{
  "head_dim": 32,
  "init_std_o": 0.0147,
  "init_std_up": 0.0147,
  "beta1": 0.95,
  "decay_shape": "linear"
}
MLP neurons of a small language model. Each row is named by its layer, matrix (up: input weights) and neuron, and shows model dimensions 186-313. Each number is 128 + 24 x the weight over its row's rms, rounded and kept within 0 to 255. Numbers have three digits each.
A block is one neuron, or neurons of one layer that tend to fire together. After each block is what it responds to, as a language model described it from the Wikipedia text at the highest values.

L5.up595:112134168145145122140115123142146153125134119143136147145116111136125105133120120114170111179087130099103109158124166086130158152141103114146117041143174109143132138119103160071130160099131191100213155133112093112153135149113146144145109136150116111166125119140116163143110087132140145153120141111116127140181143133105088073136109108098083079102085131154116119156161108151127155132097
L5.up661:110092146123142152142099103113174144157106132102138128115121099126119143135150160141135128144127116090139129114140128141170117092111178112134154160144143116081145139116165137164078157098126107099120138128169113155141207165069130137115105135111134157115149114130132131121149108131147090110096148130107138156113129121118121138084097137106127119124122194113147126083145176128062129195105
L5.up1597:144145115148144113101174145109162113148123126120140147077154135114085135085111107120101120124088194088096138139136111137143127156131118109135169162132107105117116137128095130139097125121146181091140125134140142098127152141103092103144175123148099091160161122145114151068124122115096080123157180086106138148175110129118094109127115097138149107150129106145116203085166133126103155126160
L5.up1980:107145151136155163130089127160131123086084116127114150152138157106151097106152100136143166119147123135140099170122127127118132106120073144098076120143133107144110161151138110142151098144134145101115089105146143157093137144101112097136177154083142136088133131172135166104140141192122099158158132131086112118118169120130140145181117140102149078151094139126052122101135123148109107148136
Description: Word-final pieces that finish adverbs, qualifiers or negated contractions, such as quite, -ly/-ically (thoroughly, categorically), n't, 've, less, or, well.

L4.up389:141147131119142124119138152099125109122113131132112141130120110125126087155158134136178104152135172120111158172111086131114153127146133112104081099139067134107124106127088119110146093127170142167144116098120084127160145153105130143119124135116081149126135150169140131153090117122163083151130060137154125103160104098130131078139099147071109105162116119138120180100170092149139148162148
Description: Forms of "be" (was, be, were, is, been, being) linking a subject to a passive participle or adjective, plus intensifiers like very, adverb endings like badly, and Par-aly-mpics.

L5.up1460:117133124131124132118095128107171109139123160146110150146123133145152116152144116100161115143145107159145125156147096171148140124142092103162133077187143119164128113140175126141086122155150105146142104133130139147106121128097124095154101111113144141090135121185115176123137147117118131149174137155135116142105097143123125090133117133107134127157132135127097163099126125142104139114153
L5.up1668:120139157127134126101159163106104106132122059163113138081140171115144111106084136081187135124131133113098139118128113112119119121166101117118146120119124094133158107124097164109159125117162079083173202128152187137137101170150139146176145124137107112150089128117125126156143151103171132128147141145148135139159149093111113122147131101166099117136106135138082108117144097112102124134126
L5.up1853:100114139126123083126152103126103130153124105116085108139140144229086112182078117092106132132137151110114115121099161121107149143151137131131140089134089127114117110146140151085119159125124112135116104125129115152111161125097108122097111097137114109133158069162166129179142122120150109121130151144121148118154107081159129135131136115153084146152112112142102119098130102104143175128157
L5.up1954:107121176132156138129201135148168162129142109152102108060136144123090167139168119107155103167097099137110147118135118172140134113082087153167112113083102140106156143150127120114122122131129140140123154103120163132169109101094148087130157134100154122156136091152127127137130149129127122173131146150123163174141074110130119137098133114109166142106144131164136179120082110110089125075129
Description: Leading digits of four-digit years, usually the initial 1 right after "In" or a date, e.g. In 1955, 7 March 1996, late 19th.

L10.up22:113172101125145144120129070130111155158131123123127090137126100127133094112111135157125108143142102096120127128096132112142130122141137134116126110126147142123133120146117111146072138131073161144139168085138136135100131111103127148176153112114100132127130137124084119125143132082153121137121149115168170137141137122137126158151092140153088144103138130067105136116162094131122116120138
L10.up76:103209149102150119107112135161123123082139109148126076091164135130120107130144151136098139105122140117104120103084123125170113141146104148100085100141117136131106127126098111168131126146089163139134145148085131112118120146176111098115085169130088166111120110157140118114126177108192135149116128158154134143122049103084127133122133161120160138111096124108136112171111104086146146106111
L10.up482:142176091145147144124095100143130123134126134125111097164083099142121139104112169163155101094153090140129170128116115123108134179107158136137132094097131099115090106139119099156131120210136087141185161150082116146147105128108111145103134114100087098117145151109142120132091142168114108101110085088146156123134118112152152120135109166146137167109112182122175098108157074103110139149099
L10.up645:115134107153109077115139119138151148092101121083087133129181143126118128131122115125146138156091142124180130128115141113081142121108139144090126113144129174135198130152144148175167125167115154107071151065127127139123110166095111167131161107090098137114146126149114133124121102088097118130164128140096104124107100147136105101140114136131117110132119157096160162134125130138143111110132
L10.up709:116095131147107156148089103074136139120141115101096147132106118139148102121117153116135149139124160138114123088144122171153138131113100155127091102128164147122129097106101115148118155118118094125118150120148137129148122166102166120142149173140071110114139157134134152113146189165152163146107140131108112148131097155161111136152149075096150157160103143155105102117114135164125135140126
L10.up722:139099125128134151127145140157152168121124112151142120088143168122154129143133135135129085072081082112110107138136148137186124138116104105208152157183114135130137119081146121125147125125126144120152126100126131158094115116127135184149176120090145131148123103075102152106112145130145122121113145181152147140113098108130113103170107143130137124119156115115095134133130092096122175167134
L10.up1023:102152159137109145133120096122125110109114155133159152114132115105157071118151133080120164150159142115136115145153162111150150120141143151118121135168116112102171152136104096130114114097140120101153123054126133151117102128186112136130144124122098137125132109147126127146100149105158075158106184152141169150159103137127133124083120091081112100130082179135110132112091137106163153090110
L10.up1253:136124118150161148138129160132121134096096133112146162184153096168120138161108119140161138123106101169140124157107131113149092140145153160141131103127157118158150119128118084139108121161129147104162125091156134105103112136142145131166152144146108133144146155134148133146136129170093121115114168114133136165102165156180138134106110125128121137129133162101108104135130158100126151094129
L10.up1274:115120135141123127104082097138123146144139135131183124138124159149102128162126155105136136113090091158153126135096149126119112121165144119149198108127103163120116127111150104134081114137131153127139090073127127170123124106149152145115121104123125109093145136104163127103110148144119151162125117083123132134171153145085170161102121122142140105107107107131099106167154115163089148130104
L10.up1287:120190127137134124083130131132121152102135118135086124091156149142114113127153120145161116149087106094162138110143103103162154138123138122152128112160150109172152069136093156120115158136150108091129161134150141179143110124154196128150152094094118169167182121088084162112124110136143126129131145118135156165148130149108178135124136133098179116096119161133146127163109132155127151111092
L10.up1288:131131080162151115124145105145092158114124100131095097104122079151139117138131159136097139164168140137118082139160131141078116197127129142124129161098138123134122144130162099118133158140126138136146156116146137187130080184139118134134170112152154135105142128118107109084101138113156140148111142115140074136177127118144147116105082089124145112127135120111156158129130116174174122089110
L10.up1493:181165155161140109122124111117132114153096156165097179104174101143109103143127113089095136086113095152152118123142158135109096140137080161143118111109122111131070144099113144157109126173125142128138136087089110173077131113099113141104122121107160122086163140163132131135143129132126147148142143089160146153128121123128147139121137101102106095130125060138094096131106187136158176076125
L10.up1595:162167122180105117120103103143136141139067095153155143109158120088166154150111079128119138146109140103153136153091165115109113112150150158106105092179134125089140107116114138163119106097088119135132136140130141124130124120089084115113137163198116130145156134126139135106145123140098131142167130127135108157124094164134173091128160119084113167107118125142122145154151165112134125146119
L10.up1629:098137156155095144161132160173109092135134153089107115109119112121099135141156131103149094156135133133132112108100136135166136159170136151126137157128167106110131152098123104140093167174125137139161163129091118175175137112131113152112068183143115146133102102145112088138086148145156123097114141177127130112144126105115116133127119088144139122162083108089169169100105106093137155120112
L10.up1740:162148151142139146120146085115116105135148116049134106130117120152138117122141131139138108111148122141094087150143149142125166132124131176121116140110127118086079124129137119163163156162111138111137149109135110149112128140110130103170089098098078124149163081152136086105117114100118087162133109131157134142106087101160127156120121098101152130085141140125145146156088115125113121111115
L10.up1838:116179092099172126150122105160162155158143094119102119158151119097118113182120215117137142144163087122147121140121125116115164138132099135154125142138143136119136120105124131085111155139113153119134115134136143137147139095116127189173069121159154126168150105142120148127135148150153133140092155110130147160105131114122117090145132148051136112145177100099083118116111142119126132147127
Description: Tokens just before a school, degree or place name in biographies, such as received her, graduated, at, in; also New, Gu(ildford).

L10.up27:084082107104140149123131105109169123101124159122156142095132118120120129108141116127149134124153121128113174170056202153100115137154079123127187111115171121130147137127158186139116122091142133156113180106145161163101114121117117153159136138112114128113165104163152190112125092132120137120141148120089114117082103147108113155182110170142103120166133144137127137127145146111071129116111
L10.up72:153124135133162099115116143121077141127133134130163123124168131102127118169143077147132095124073132100174141115092157123101094139173145108092185105137130117117148136102101098116119144142122163112166151145078102117130126133116118101139114108116113145102101146172095107092121079115144122134119123123105132168137084130101076128134101111104160119149077128170116122097132119126145140131103
L10.up91:110121076102086119130136147131128106160123080153138166151119125125109136135097107137134111118101140161124094142152137139096116097163152129127148119156111092111107125139109172136165161154136095129119094110133111094115122091079111098103139123143108117125164087130145140107133142152110116125156148147116135131130128128098122136074124161092074146127140148132113107092078117100125123131120
L10.up157:152146138110157152090162146109123127159111104124135144134144133111080132104134114108126108121095121095123122134130131138152085111154083135145142120131151146088121150135163136117104092155102173103184166145095125156138117174134164105108110131109124140153136165126132155118126130125099113142157093148161106160147057166095104123134064212083170120182126063148140093120179132124083145110139
L10.up300:109146150122108104126138135101162150112092136132150164154147102115150132090123144088160126113101111139122190125095123121132131129129116113148122113094145129069134157164187132139103135106111149126099096143093156118107151155101118141129159146191168100179132123130165113122138125077108121110152129147160154092148126151129103156160150142132119126217109143179155128130166136098101130147112
L10.up362:125132116174135155131136144140103111113109169146125164109119101152135095134164105185129118150119161112117100169096095119110136137184111120199133145163127122109176128139145090143096115071143137166166171167134114181124125131118141151123117062097123109134111108095122128159125078107157110191151103104210129156126071112181109125153115143156128071140128106152133118131135111093166109093138
L10.up665:135105125146148152125114089119117102085104127110153152142159109156150098100070132171140126133094143101149120103128137138158146113197129133133127120160111115116127122078141130111067158129130119143122142140136103105152153124108155063153116111127121083129116124152139099122126125133103160117123137120149124138152121115090068116189075144140136107142108146125110120132143106187129160106115
L10.up691:140145156156118124132112152121096143163165143160155126124135119118172101117105102116132138134134150104140119156090132118108094096113108118139193128104130109148135167124130153104118130114153117139138110121124117142156175099159140058107135110112114132142162138109150157164143098093122118164166131134155106126114168110133133160125118082118154094148149138150107116090119160122145107115123
L10.up765:116131146187122157136119142140117157143158119074124122133108090108156091123151133129144110143128162107098113133121128146096142149157153116174160140104126132165096141148120103118138147129141168147124148123132105100125125087130126119144157081099116107191118078154161116117141140124130107099123126127082128126163128140117097122163131131140130106143157124130141189112069098122157095117107
L10.up776:130126104138142097116117125132100102070130142095128117144158091159114111127132127131117116115144109085130129126149067138131128117113137140143136150112144141132137108161105170119128169082107169104116126064114131182155114139118118128115132093082147099146121136134127164137130118122098112139165104187145145145109147120105131141125108131101087135143146118148143117152119169088113100119118
L10.up924:154165130130123177100112147115128148107112129139120152162106128182135090061124137118119104143114120078089135163099122117157126143097138165155142121062123163110135147164121111122140142096169110136141151121138143146147106139134122162104129112135116123196105117082149100146129111096125145154129165147135105138168144150120149132105139138113142123114143107150121100141084160109087150186103
L10.up1558:137138140156164131128146105099177115140133113145124144135099125110172116110126107080084116147095122086128098086121142134096188168113152144092131141158095107149121118126134091171119157148063156103154138128144121086139123131140134167155166069130114126095097107147111142166142129114144125140148122167158170106144134138097154075123082125165077141168175173134110149139113145111114152131115
L10.up1651:130109112184156070135146145127095107137145068142134107152113124109131157094122128163114144116133116108124132116092177128132137125133149135139125141172131136121147102109133152128139136149163151162154182135124109116117125114187157079141146126148122140128152142108079125099112123119147142125139160148102156108098109086098096118123102120111109114147092167173106137100177118090152136104135
L10.up1694:183152125099156112108144143121140121165081107121093141128140162145126128143162155113097135092118124134133129163120117129118137129096156109141146162129103123126123114144147140169158156108187150139135113133104124111082127187178120156120146113140137097137137152138107108143159110120180116135154127152122080094094122197125166142110148100179098107123158130155115086136122142119114163135125
L10.up2021:099170131135149168083138130170130129146107148140155141102134172082092165119160100136116123117096116118116146154142118109139079127143081153124114120159153100128111148136143119146152077128112094140161154123161157149144176159133114112140146178154170124152164070094111157120129137126138106091179139112128137088165109124134111155072129108139154118120124117157111081114163094135095119114151
L10.up2027:125120178134131148143154154183123090177122134113133161117106144145155133180113122130095073134142115136124154154185104149129145114110125132103151136136137100124143127177108113139141119125089138162140130154095133097120140144123129110064136159082169117150128129128146150174118080110137103124153135123149103124146130129119119144145117117105156111162100135105162146075144165118069133164129
Description: Function words just before a main verb, such as infinitival to, not, can't, be, was, and still, often after unable, impossible or failed.

L10.up18:133148147118125115140136112113113126112129088115072189155114134134138125111143151128133183114103146141082153137135129106097151120101089132095097122123128146155116133134090124121111134107149089143142158119062149131101155138140119140148121123118100078113096135141155122186134120117169139132111092191131136135161105138139118150149140131114135122118115153157122119119175152112125123178191
L10.up295:121128108117058109135123138132162141144129111147144128161172132114071113119101129124119163105112140128129157167106119120167145106122108133125134105106107129113119147128113158126144152159125180084144101092200126147120121080135155133136085170143143141122096112144113155155093125146121117125126121163141124116088114107088120101071155199151125096129138108157137170134109118094127112088108
L10.up322:106113172122114149114151121116090148114121130113166110086119146136128143131129115148131143104127103118102161153138098129128122172113153107084154084085122140139114169149152137153140101153117144114146150118104086092139135108112092114098107162143101126096137117097134108111155080113169145122160112121126103149114121132175136163114122155112126126107113096131103168148155104124132108172115
L10.up357:121122132110089089114136128137127144150171113159125095134092098168123108142154129144128123097120122123135153144097116122122103124110105156141122127134129044149157142130141122134123123121106147122134108123153107143118124095114153162121081167144170086116116117123117142127145126164121145121151117096126157112114136124164106143160114118125140141163087145134081153131132107119120143116124
L10.up444:068142114128134132110154114085091163125121146164141122098149172108139111098151181111098134159110192151095126112097116131184071163101110131119176118133116133145122110120120118111176143159138157151126117120134157141119154125127132130130090111127097078126150110131126112124117156114148084099096117193106140152091104157131111159129135111103136132136104130157114113130117107150116157166123
L10.up539:152127127139060142130138114141148099168172089099171149097138155134116134148136085114133119135178156136165106115129106118122115076131128105144144184104091146140166113117125129163103130115146120158101106132133109136118138113131131122131133107129170150091087108125133092115108104138136131140137142104083155102143120132109107112126109161112095131139112123112105100129167112134136120117118
L10.up981:140160145097133149090107068086125105166127117100172125144135127091104170115123139126086156151155088131138149146136092172141095141151107127096136143089113107122132113111167143124136113136125123112077110090132135117096083145080149102130150113106117134161113065111133131132103113116118114170120120154132120130107117088086137104102077136158109142110109207125092109131133151079117183145126
L10.up1026:127149120138113197184180157155120091138099119153128151134154145129112154137115148123150111136160148111123139165135116116093128129128124135124171115110177124101138131145130099148126147123134123146121140145090136175141101128084069141057088085157154106127091126154144163125103089113165110146177109133121095125178132100130095173152126136121184133142144114156156146102117165143109125113100
L10.up1173:137170116063127151067125114047122110118146102138130117156119115129141128082149113109096130081135140132136139155120116140140134125157106142116163141143094097138137119101163134122155125103155102124127112101135088150112149152131138115134079122138145095134114097155108140162114146101112108079129131174154120140132152123139080101122121124158140092145118101118139161157133095105128153151133
L10.up1330:103141132137127151158137134088156132126138092146168130113172087155124136122113152170134129120166174122149130168106123149143148167116110103113142161145130151165122095117130115106134138126079148116170127151121115105112123156109123095142136117124107118112140087141157093099121101142119126116095117157134089121132110134119130128119104131149158103144138119134131142123130135081131181103105
L10.up1380:172120147118103151150088102107140160127152104104102151131113149119115150146117108133103148126149132110123115135124127117157157141158109088151127151090128132148089121122135168143116122103114127141167146111115177103098129127128135174087106139145150107113094079116146120123181122073126154108132154120132102121079100116106091124100121148134104115160124118123113141110168130137159145133113
L10.up1433:164108145144145174109089109175141176125090129144113113139116110132116141149124138145118180099144118132099106110134150130103133125098095154183159167138119093134148063108161126146119135185137112141114142117121153143117152115167126121173136124148114158133149163119142126082106102128106106138092147147116130162140097181115125149093114161115119158105125162114125128141128143124115168115077
L10.up1491:147130144106170138117125143076110120152127132161124104130157098125141162110174114141136138178142110075123121166150142117099131126171094118166140138122136116088109111141125091079170157083132130139090146102115152123126084189134127103119110163164107108130150090177130084118147137150095098126175156102142128106152152149134117141135135130143109131103115143139132111144191085125109180146131
L10.up1540:101116133124099179089126121112125138143105144154152165155121153081132135094160142110118151107136139165122128132133127095112086122121113162140183146117153177154108150144108185103085142092157105156119124109108105152123177150097151100098097125101132091169130104091118100128093102121137104128149079120148106147119109143110117163144121125094105075129110120133128117148133161157113113139122
L10.up1864:126129109144107131115115081140118140146164106112095124112130142131120095128118112155156138129157146138099178165140148130176117112133073119129128173213119142178147138129115107159167095141089158153130151147173116148096157172098140125162098130127130101121086138089161117077143087137116146130121134136168153142116120107134129144100152111141179166135128096138101106118160187128134118134149
L10.up1901:149135140125105150153122147161110141132136100104089141181133120089098136131116092117059118089138131147120111127127126106128103141099146141099109100173125114147180113073157108092115141122152128152121138081117128081126143081145123148128116105079130156112100116117126148149132148105097139117157120129168101099142104133151120131124111119091130149146117088102158105132156141121113112107132
Description: The leading 1 of four-digit years (19xx, 18xx) in dates, ranges, lists and citations, such as August 1997, (1957), 1964–1965.

L10.up193:128124124131131088132093147143155171151160182124100154131154126124151101111106117083118116134128136104113126163122095097098141116140149126144113125115088164123118140139163125153126132148122104126140150103136112161127134134078193133157121167140103085143158174141164128151107093137157183164122052100124119113115133158172134169092155165116139122128104121134142123127144132114134120097129
L10.up326:102095129122133162136142174146089127141098101141165130109147139124122122156122120117153155102116108140165174151086104143130130167102110137139154159150169096114153108120142105127121115143131134089144133142107084121133149112115141144094149138131119103112171142116143179126110102123134128126123086124091107134132115128126143133112144128124121209137164153145112168124106024169129120117147
L10.up372:100096138087106122124123137135122168094100134124157112145096156108174104119105124106103174131137125120174087132124131158105162174129153128147117127104129147125180122143152102111089169102127180143100091121111117148155108143113131162120102110102143144120112155192139124106094105153138098153145121125116129160137108178106124135088143108127134137149116132122145159158155109124127105123144
L10.up452:144137084096113105157113145109168125141118078140115136135130111087133089132124134154080094118088081095119166146102068160129105147103086079131138112167163117154153153135174160187154132132159142189172151155142113087105175097147076149147119102135110125153066108138126104133130094166116138136113110121132116122122157123137111087104154135131077125119138173125097176138124144150143159124148
L10.up456:115126163135101144178112163133112164123122105138098115112071147128153125178127166148192166084126113146137094068123078100140164112124156111124115126148106153129152135119167123136152139145131129104126132166127147120151132092113092141107134127094122144113140107074084181119129137109160149139153122139120137144125107112102108150131129108139124116111065165085137135166144122139129127096124
L10.up646:159101122170138109115114101115148141126106166144109120119126131103086138150117161126104134145135134149117047146121099105105082154138138130133076163162127119121211107091091141161141140111115151124129132132126139125147115111169160130169125160120077086136165115106129127131124143129145153123114081122137122130108138135149101116092119096108109118133112136133102123155187108132128151141095
L10.up660:141186132147162092112177155121103155148111114142120194128120168099164148107154125123152128119182124120067118178130118124125136145174120149124126114115100132172143150150129110138079129110095167141139142090122107125167110128152120133148122091094107105145151103154133173173091124130126133142112146143144124071138104115178122126178115122133120141151139157116114140121105099114125168116088
L10.up749:136135120143143129156153116149134132110111094186107105122139121088071127116117108151183096157143122143108099168156174087121136107065146102133114148162102149117126125130147124154108171151133169164207129129111138131087122140129154031149122155100122083111142112125136115124125114121170124146154098148143109168121118129114099123177115142135154093155120072177094114139145124118105137133110
L10.up866:130165126143128143123125131154141117120158116138135117190107129121128102097130129092121150150143106071085101119165112122161142114119114143122111152131134101134135130172100116142165094128089125154107146176127094151159119128068099083145150116085137102123127158115094125152161067139110098135126098121121134126108122146147148089098132152120154148136112120115125142120139138149140118127172
L10.up1121:116146113124137139165136142176096093122142107101170107128128145167131084190110084086135121115113134136180122138072175108139141116164164138136165141130123138093138140167186166168138096136123129126126155114075148116129130125127133120091116138138136126152087134110142122130128136105093112113174118148157115152120129135154155128131130133140125107134121148129134119128109133156130146201140
L10.up1547:139132103107067127151091140106100127127118114111095141167096166128102112124101143125106139152112116132086100108061125130113080165126151108134120125125140093154120138149139086165131127148188164169185123130130107147121132126132157145154111103164115120141131121148102177141136115130125115103095055150157115116134092135145123143118119077157131111181066157180116136116136092128122129105178
L10.up1566:103132133142141094139120112108143140140135105098105133114112109145120101122106147154147111161136138146102076123119132161109129127144119128165127114104148070129130116073208164119127102140110138133126150137098119146154142118114130143131137136120134068126154150122139144111050059146130114138071121142158111156142112115110132120090123105133110100108118157102094127175123070140125107155180
L10.up1634:132120115123122155150097151134095158098131121140156152176117149126126121142115113166145153144111112103115142122090140132092169159143141156136122152108112135153101140101138129099175132141130147137131170174133089112171129106142099091156126099145126141181149139083115129101102087154084164131124075120191072113097150129121126098121156100104107123127112167107109142122118087138129123149130
L10.up1644:164145120108118137094167114125150167138116122156142138106128139115147155150100111138143164124166115096142156135121117134097102105119131121085120093144142098150123147117126144143140124096139152146188102120134124104121082146151135158140132086155092129110134134118100128083125096121127138067137133125168098153141093140139113137141096157114139126173109169116106125152168169106148123173139
L10.up1979:103135125126117172110109119138136124089138150125124110143160133127105133128081145118097133118143154138101115120102119103099130113145149131092140139144154151128125129156132122146156106137115130160128136136147137097132185060149112126093112114176115092130110147126133145139156118163110115085163117128166126138159100086178116135125154147096090140081092135128116150126149148151127162135102
L10.up2042:143096174080136139153127087139120136165160102107164154160148143135160132165084128115094095164127130163151116131114091139139166133124118115087115150133131162120142128073151114138129109129146147178155156126139088157133172117130115089193163158124151116128128113107133121104123130133105106107142119158107082143089133129112112152186114138112130144164128158141076173132131150100150148128156
Description: Final digits or million/thousand completing large counts and sums (75,000; 170,000; 50 million), plus was/be after a person's name before a passive verb.

L4.up1855:127137134088151127143143069144118112078075094111153116118173109151109158115161122109125103121119156128102115165126164120106122125116101136141114092115100167134149116149128118124104100122106140140114086108108143171138176145109116104087117163110109112130153129132137132174143147135149103167116148118126148111113119145187104103151128121123158134134141130136123123119094110176146091114174
Description: Word ends in biographies that lead into where someone grew up, studied or began a career (grew up, enrolled, graduating, born and raised), also weak table-cell separators.

L5.up169:127099130123156149126136148118114103162091147172126110112119114116174080152128133154118130152112118119098148170110141118189186162131111138139105184138139124115087147087150100109107129151110109116134131121148142118130199156112097103106153098124128115134141125157109108163118110139134152173058126090117152119123103143131165155168115098153114103092149124074123155112115103116137132108122
L5.up209:126145132167133124131125127156164116101092134130158131158113103128088149157118161114106105084081075114130123136143103120115092169111102111095118147146132126150112151115095141131108104154132128151184124131157107114091166147139153079137101128152118137127156096126151116142163127137127158145133145134116118093186116116225154103148100166099130084099114153150161109083138127137102136103099
L5.up1629:159145074121167147153128112122154112165099159121152125116083114129118146160120083100189119153138136121130114138125138113037115124108160138166172110113103104133148141121113153145141102120150136110159172119120110124132200117159158156135116170142076132178141121094100138132094089112129098148125122127131157165120097121113132068160146090095144104135105130103081122143120121119136133161138
L5.up2046:167137174138169098145137096160112112149104109083153113112124124140103162135114145121099083147163130153154147132120136116129132127101125142124090144087075138165142166137117073174128176146116114076164119087133119112119142165111152125113155143158096189168153075129147117108113124123097153136137114122148106106134123130149140093130105118083142140142120120124082099134088138158140131057136
Description: Verbs and prepositions in biography career sections that come just before a named team, country or institution, e.g. represented, joining, captained, from; weaker on table cells before team names.

L4.up114:127142145140156145130119109119155095120123175148135103146189127123161130107151112172135130119118157149130136124122127082131155126093101127162108100152161085101120117100111098126089126098132156091128136124139116147115111104123129163130103130140134120107161178132156103098114120121114143133138098164168119130134127130158149130110154091112110169138059154172092146139138069154135140122142
Description: Tokens completing numbers and amounts, such as the trailing 0 in 4,000, thousand or million after a digit, and quantifiers like many, several, number of; also some word-final pieces (Finn-ish, wealth-y).

L5.up54:114148137130131120125115157137124103112146168152136129137162157155176115182110120098170132104127102123121119112178147143141130123124126087148149151140119161126102163112125149166144105079075148143130114148117117136133116145095145151164120148088100100098161149130126164147113128108116188119161113106129157123143168119124151136177159137079132145165179099156096101045100147116138149142111
L5.up491:127108153131117138147087123092099131126113149158128140110164098148125152136124094100127125123119149122187150131131142098105151085156096140102087117169122126138168133096125170106123097120128123097105154145133143133149099138127111075163108136196124125110137133133083116119135107130127143097136134102138107149166133120124149140165059156128138143115120130130145129156089136131125168154135
L5.up1245:111127120109078099211132067090130156086123100099149135091134113173151119136142130091155112135136084123117153114167138077114154168125164140155113099121102151098118099101146119115121127098114127136134146084151136125118139119110167139156118124077147104134118114183113152153135092145172123119146141134170058178130087133103130109138137100123162121138178121146066132110085150129111159114153
L5.up1844:130077143120105152115130146096121139148111110169151075106124163107128085198118105141151132120155138113117143141130122135138138150114136114120162171157160109152096137096153147122112145151128164125146155148155119144102167137135139103159144178083123117137147173112134108101079121111125111110126126099140103109174093135102135122121131110163193121111093106131151112099157103114081110139163
Description: Later digit pieces of multi-digit numbers (not the first digit), often the last or middle digit, in stats, tables, areas and counts, e.g. 17'7' yards, 6,97'1' km².